Weights of a small transformer language model.
Architecture: RMSNorm before each block, no biases in attention or MLP.
MLP neurons of a small language model. Each row is named by its layer, matrix (down: output weights) and neuron, and shows model dimensions 0-191. Each number is 128 + 32 x the weight over its row's rms, rounded and kept within 0 to 255. Numbers have three digits each. A neuron's up and down rows have the sign that makes its largest values positive.
After each neuron's rows, "raises" lists the tokens whose logits its output raises most directly, leaving later layers aside.

L6.down4:103155128125153136097136104132136133094121120107113084112110101135164139137064170137099090097183127145147122048195147164196105150135163173087126111134095094177140119082138201128112121133087117134164183107148132109110090087123151144092127138112114135110100147142130127142105123096151165179114150182110172134118061138082181157073135087150000137127085139130155088148128135135129086108138118134124116115168092176136112134069167153120132150201115132085094155107111135181070133101073121124124144173135113138138153188158184116125120076112191142112131196073131088089133145123126140082
raises: " him.", " it.", " her.", " them.", " down"

L2.down339:094124094071109133128068078071120166167088091124112071117157148097081105151105139110101109132108147105167132063117182088166105113102175149137087074150166123132122069099092109119130156147133082129197138127145141139130146147099161091088134117155105119129160082155134112130122170147153136113124127182209154162129125163099122096129090092137076091106142119132110129138128147108137151084110081133091054237107127094101194042091137085157136158134120129125082185139072128162091192109107153092091140156099168150126164090100129130127116147087108130143060138134175092102084160090163122138
raises: " and", ";", "\n", " on", "."

L9.down477:155088161161144097130132157118108125160112149073101099182136148119097104118064141139089088131153113129167124169158136098128145095197110167227133152142119139131158139098122166081122117113158109129161084116111169119117097168095114153167161109118092125112154097140166082122113141123130115111152099110143129089092108169095125078108152133073145108188175112089137134128096093159138123094184162105156099200142124163134107047124195097115084102171132126177068153149189108123118176118181076076104089203159094148126117077101120126141068117125127179081066196137169130136144104162189131124
raises: "er.", ".,", ".", " (198", ".)"

L3.down359:130115120146184108139152051115110125108132160122128132140132107085211098117123104136153164101138157142146147108136201131141157050138174060050153136207149140162145107107119131126127104103167097161144080140127085142146167085100165104088145183158155124095095121137126078076149110099118158083095126116124139136141210108158118134122134225113033063103125044138133063111141152104123152121115148143137096096117119115129084107108176133144088155106108080111147112114137137151116154112122158089162169091168150181148185073134123135165116131128160124145147205105121166087137117101171126125
raises: " the", "e", " a", ",", " to"

L10.down53:128121091134149132060128082145127122134113161144110100134164066093215132127123116131110115096163095152128148113133149134171150130168077020103173131185110078139107107155150110133117132160109139158170168094143105147140124097145214065110119161130115115101093106117110089099111171081117140122119092137158168121098122135177148127108118139108043098081083140167116148113076185103097072193165173188068125079199158135070145166074151101132168124167086131111189158150148133127115139153086096066084153154133093108097133114153112168118138140124124107107158117108137133117117097122166099186
raises: " the", " it", " this", " these", " its"

L2.down355:122123110135103107138088131149104090132120125083148156148120140185204120136110094094116128141129188169134108047143133150147072144121131136146137122141116108173166204157104138130133091094118087045145171176086125184119113111097138122147085153156147149115096100157103181093133120146150121121133141128166082169111197133095103129111098118120018130108143133152114147101110084142147107165150092130071134147075111110119107064146067082133172081120079160100185156111128120131116095110088159154130166163115158180179180149062113101210089130134134168167117090134148123157069123104149064147
raises: " and", ",", " in", " but", " or"

L2.down354:164129113173178125155127103163137091156145123110110126080147134122067083136091124076137083071124083094143158153135148134185112077060154082091147108088154151160132091148157127129140155105148170122137084130115161107141133076130102151120114145120130070165130166141154197177119151102070072096159103153057141112113052169116146114149093142161109080136110098106092085130101142088076068150150106134141116165159099099105175165119125103131137088135163099089117120141086152152106098184140169188139125149174188100129116156177085148104179143112142124156166129061136150081087174051078105095
raises: "ing", "over", "ing.", "ing,", "back"

L2.down131:065121147152160093137127182177122123086150080100100152086136187150110168166109149052097104120145107132164117157109124110193129117123109135181188149137095076093148116136142158191123134136113127125076169075089129120119116144136140093137119150162145173176113101092123164121086139117183130138123113155105070172097172093093104059163146145148155171096152137097086118174149161103120142103118146136130140194120091112113143079102108088113117175152107092167117135169100076085080105146109119133127149077177142094115134099163173124174133172118162143153142105158141128023048194153076118086
raises: "ial", "sson", "s", "son", "s'"

L4.down159:135100112106103101173172123118117117184160094060135097143174134138137122150075121122080138153121160088130148108150144109142086080100101056146142120110131184149111096113154165123141190144140066094157084139100176168121087181166132046150179211159156119150133125120121105123161143107116106094110120078134121159085115198148148129192124187170136084136146115158111143200144122074140181127145160121128145160167143073124129147143099119134062097133129082111101120087107059075081168115060109139179139128207159129160115124155114148117126094076092118144152111077123107119100142090115087104
raises: ",", " and", " of", "ing", " |"

L9.down458:131094172142144153122127075130130172178105088146126077209113052097103112112118130094079084101127090093178131082137165090170122093127147183180124155147164145111127176116151162125149087116119132130155099119151222182127110121111120135174161125137126168116088143161116155109115087145166121144094160134138150188080175116120153135127123017088166146082133108141143150119120118129088135114086155078136087127123116134131109097128142110106093137187157140156077147142119051108097157160125104214100154154171068164145103125042106131155105141156137173143122061129142173108143120140114073149
raises: ".", " and", ";", " &", ".)"

L9.down250:144162128172163086122123120065137083170075121181134162157126088119147127111105127127099173135164130200126170083107127156155147114156094099154112140148132171096099114154187116097124124134088097156098106184139094164156122104142127125171111095148111111128094114123159160116092129145174125115139180119142133160102175102133173083070054138126057119093097158145152151087165160186173145109127175127124103096187157172121138131131208101080155082085145121124159107050179138179098110145106057120108117182108093166127114118105148092137162124095041062121153094178143128144128077157153124170
raises: " she", " they", " he", " there", " it"

L2.down467:094079054151110173123176145139136142158100162143106085146116111084072123119082123107115135143115130109126131081037114145144086097111174092142115097145151158140130129145115159119174111108080079154168158125046126110113132151113151186137130133121163137093122122087128081114178118170146136139160095086108155110060106139152176173165100194104187099136116088103093099149149131077162148101074183155164142184083121176106141127119180132150115121134134089162111112176126173122075127120109189109159136203181177153154133173095133100137132180158099109126134116064112160116193160142067152097
raises: "ing", "a", "less", "ment", "ed"

L9.down71:132105075103135124123105159114094115082144103151141123202140116099196137148113151110121112109177091102127130072089188165113141078200092093125079184174117115141103113163163175137144060108096099114139098187099066135148140142211200078098104158139104147124122115135125182137124136135083133162112163133146131127067125126174140131122089154138114101124126132190120132088113139112094141170104141175135131112184139149123112102083150111110133119126171131105156109165090209157120084118115107129102134182112076113087144141161107081157190076142064107071165092108140174153174206161139134152
raises: " it", " they", " he", " she", " there"

L10.down317:100119143124102172126187105168155150105113207089104104071132111097094101114107098119140124047084152190141098104169172113103090142140141086124105118095143138117106111187117088094127138124121153136089148124135057162130139071078090141140094140163114099080160166136147186112103144129177154108120117149125206245120161118167133140123160113120101118135062102108099077123042152091128132181151111112102095145159197101163115161087080074103127132181150123083165152134172114109102143126134104132195144188134109152137149129085172159087136131132114071118088132095143130139118139168127128115
raises: "):", ")", "a)", ").", "),"

L2.down185:122090146169168119144145137133176126154141091124121175133107135147222113145114089088111130149102126144123121115123139172135100138099119125183071099057120058201148126143099127128138107109109079156139128160106125178120111133110124147089119127108134105158154119151142181112093083126153169118139076151138128100142157079140158152132110154139021112073122075127144101149120120151118152139136172093184132169140120039089079058127153111196120085106105143136161100083132167139147103208159148184126126155124152162130145157106128101144091112188110206094133091032158133112138125105079090101
raises: " but", " while", " and", " although", " including"

L4.down258:074106134098158180154101099102139123143117131162148105164132196187183126158129124149081145122119103115093135068152150108138137078128122112116158109105134122113147131131131122167129080132137125140166110126100107133107143107126164124130102162171065132137109154145152161093097136128140133161100159151140176142164146198109101147105137113141000139141135121226117131142057202138102145127098164157146131188142053137133086179142153108127120135109160080160112102110102202192111183136094122102156121121159103134138183134142125159142171118066139152137139185107154107099143081107201090129
raises: " the", " a", " an", " their", " this"

L6.down252:125056144100157156107117111108118128111163083118101157128121142117170065143098190172089161085023108130138153126178182220168095122118155176140098101100163120113166131121097132177176165153168178098175066214098105112104123158107129121117141109091189111143102121139084108164120067079102164101139097096129097071135117101122091187123184172144116102140163123114077102102129167095093123211101084114131091140121081085116188137125126118161105134107148126142122114135116156169130065118100119156164151170146097099115138172140138131156129107148140137085109144120113138081136128145129190110
raises: "ion.", "ion", "ion,", "ator", "ation"

L10.down106:111139118124080114125168151112129126120153142114048147118140095096111070127113101131109147078115119230160144109136155133079129138114135097142098146131186151133100089124134107133160133116120127116084148111162077128185156071069108073179096125170088116113188160160137123095060149109170198111148137151120209176149129144115133150161143100082123100154051135073111071127041175121098144184154111105135178139149205136126116144111129101085133126160139159085145108060187083131104139124098118157136144158137086139129162103104150139098085117121105045145072160103121120156140136107141095107
raises: "\")", "):", ")", "a)", ")\""

L9.down22:116129119142168120078093173097160162099158046103166167130164092150144095076094103138148128128108092141136099160107104103121130120137108151115139122187164128117146193113151100121070129080109123098059090065124129116148118131101166153132134123120111121145091108104168103140118121109155141156187161108099147138120110099154087161102133135159080121125178131123084143141123145050217180066149147158173082115150094230177137183156145132093098161172104097162082066156135099114146166111131150098127105113078141088092099157170186106175129089145100080095177089087089081110166139115143123138
raises: " did", " was", " were", " had", " is"

L10.down325:151094141138069101165113100119139149112029164098150119147111118095131167108174114150156134148117200103140093069096164184120080140134143130147168114135103114056178118147134139179147135152144164132105103085120090146125137152117141177154106132161096169136098139116079108162123171105079123059124175103136149088183136164139181143083098095149074141119095141159156096129167176149194182137085113118114139106164136146119085081113116114119119109131152137087129117059147104087147185151089116150058175134159052094151123074114123170119101110108149095166142203120100089132141151156127178195
raises: "ly", "ely", "ently", "ately", "itive"

L2.down96:152153119132134088150107111165077119090133084088105111205184137133186138104066074177086184135122207087121140132098181136129139089148126146191134132127116134106185148104105100110138108120135134070110139093076098175129131135101116128075075162167167124136113185152166120149161116189191146099149126113138140129107110105091131168066109093189136166128147115141115144174094200147124178122084130107124147085107084160166110042119161199101132186125106139125122159120135125134096144150134141106152105176129188081116180118127129121163144118088054161108091126097100120160079094107113156147
raises: "ly", "ing", "y", "rough", "n"

L10.down445:042161102106100125116178127116127101076197120120044121071173088124158088145079133097101150161079151154165114132172126131108150112114117105136125154192190133114116121131166149136175120129152148117117074109191072166166180053080076133181098115101076161173116132124111112056080120126143166124182150144085172144148118160159132118136098190079170133167114138146127084122057137125159101150143115102078170117152207106134135096132110128097172125139143156122145156144154080111129105122103154195122115146116123105157117112118158092150118133093163097145123127089099144170164163067102114094
raises: "\")", ").", ")", "),", ")\""

L9.down134:091112208183183164138077192151112121140148055161108153120114089180128112038103131119104120118083144175116105154155131159082149168130092142130182148143160107143086147098046136104112111140113130154061136094134095092117125096137096096095094214154115135162123095153156063139151123109146104112147160110106100092128121100171135166146106120176159134070126144145175132114186152145187230104178132130166133101132077128143131111150106126136163124167106106140131099127103171102111118096119157123181088122094139122102133175179182086090164153125115134128173112075104113144180134138161126181
raises: " came", " showed", " was", " took", " occurred"

L4.down367:147158137150178133187113106104145124105091135093170123100152117135167143150146119179150121043150155166154099139135183192113136155130102112125159090115079075129119136087118149146128071066111113112088130127142117116157133160157164164126108094158121046146170124116075142125107139114112140102190121126098106116181173073151103144109137044192121164126153145148117153142104115116198184114124112185215101155096085155147126133114190111161178183125136124117028150119147139106113159157139122153144129078120170088148169089115115127145074177125076141152123197141092100123155154108078137112
raises: " be", " serve", " make", " take", " get"

L6.down129:091130129095164060160103165104070094110114093141131124192134134127188092177135170109172132106191150150121096068150163157149125097181107110080076155181107082181130113144074167120128148141079115100172125134146096148159135134164159071118047132106169164145139111125111154114133091101125106109101179125153125117106129138084145113127110187100054120145084131139130145110181125083144208165109144144139115076184162144134162086085141120122114105124126107063154113115139216173128114163124070110113109155139124129090082126163125072162163101124066149075114134071133161104107168141171135129
raises: " it", " he", " she", " they", " there"

L9.down380:099158056135141108214111108118096167175109096123129102099120140141138063161141180087054124160084158155115138164150091140156134128138151175135159158102107153086120111101160130138150115158131156116163103081137081065152124127133095145077120165111120195125134122097121141091117076119128117096066082142139143128162161171131118129114150093007097135175159146175134156167182129099162110135078081150105161129114110149093067121134139088153180120168136160126103106083167140170121188133147106111184147130173098112130204146133143106104181105108158125146094133115145074153111153138051112076
raises: " November", " January", " December", " July", " February"

L3.down469:096090103096134071165132084166105180127143125108145078128190134110146169131084102106164135118154113116104151092103177139159135097090112163124146084140126134146099106176113114133168121088103154081101183119035122141148151113146114144141132135124194120089110140157152134069094126133186137141102099124224099101107127085124122064099101160175097116122124133111133132160180138095150185105075157136204068112125169140139132136157153174123160131168085112125100135129138103163126173166117080102084143150195155116109139134148134068215095150157120146161078131109166119134116133127039182066
raises: "s", "e", ".", "ing", "y"

L2.down435:118148169134155105193154081147110165154184067149114156098129146117144152103105141191156094083097086133139118144134120127180136104077086170149104118136118119120131167120142109134157163144110102181108103081163123116138101116079119108174105130183115147081015170158174115182127107103116134139088178104138150169138131158147129093132123092135015043109153080218112131088081146159162104093116152117154098123101093106097116181153159136115124111091107122076119094103147113143078081138115115113197118131158103168149127149190112133108134120099103124129124147152129151141111157130189131207
raises: " the", " a", " any", " an", " each"

L9.down456:076094150124130067111130119145115160138089102153105194120228122116116174139120083064146126154141126143122102122118150183150079155147091125138155192143115236114156095167095070156155188194117089192106130107126093076142183109135135124093070125104118109152113115105103189149160118188121143154089109156147157084134134159154138134135125173098189109130142129071133107156154144139156144131160124069064131067119077117122135151090119131093121125146174070106111142095178110147081159125126163131101166143121176139079116143135141177091132111124129148138169137186140109153112124126069118065
raises: "s", "s\"", "s)", "s:", "s,"

L4.down9:067083098081150135165118119146146114176137115153130065132160126099166114088084126076117120125151190094116120089090130125210135095163129112176188113142054145137116128102127140127157124114153109093173145157102126103112142135165094158152129121102148092136113086115111084156121105158156188131189110139112103162133080164112168141162068121144110116084128098047106149160107102141155153055029139072105091139124113179088154114123135136158158123183128079120129120116148143178094177149129148130136089156253170157068182117134150125181124131134150115158104136091142133134150182156133127134
raises: "s,", "less", "s.", "ed", "s"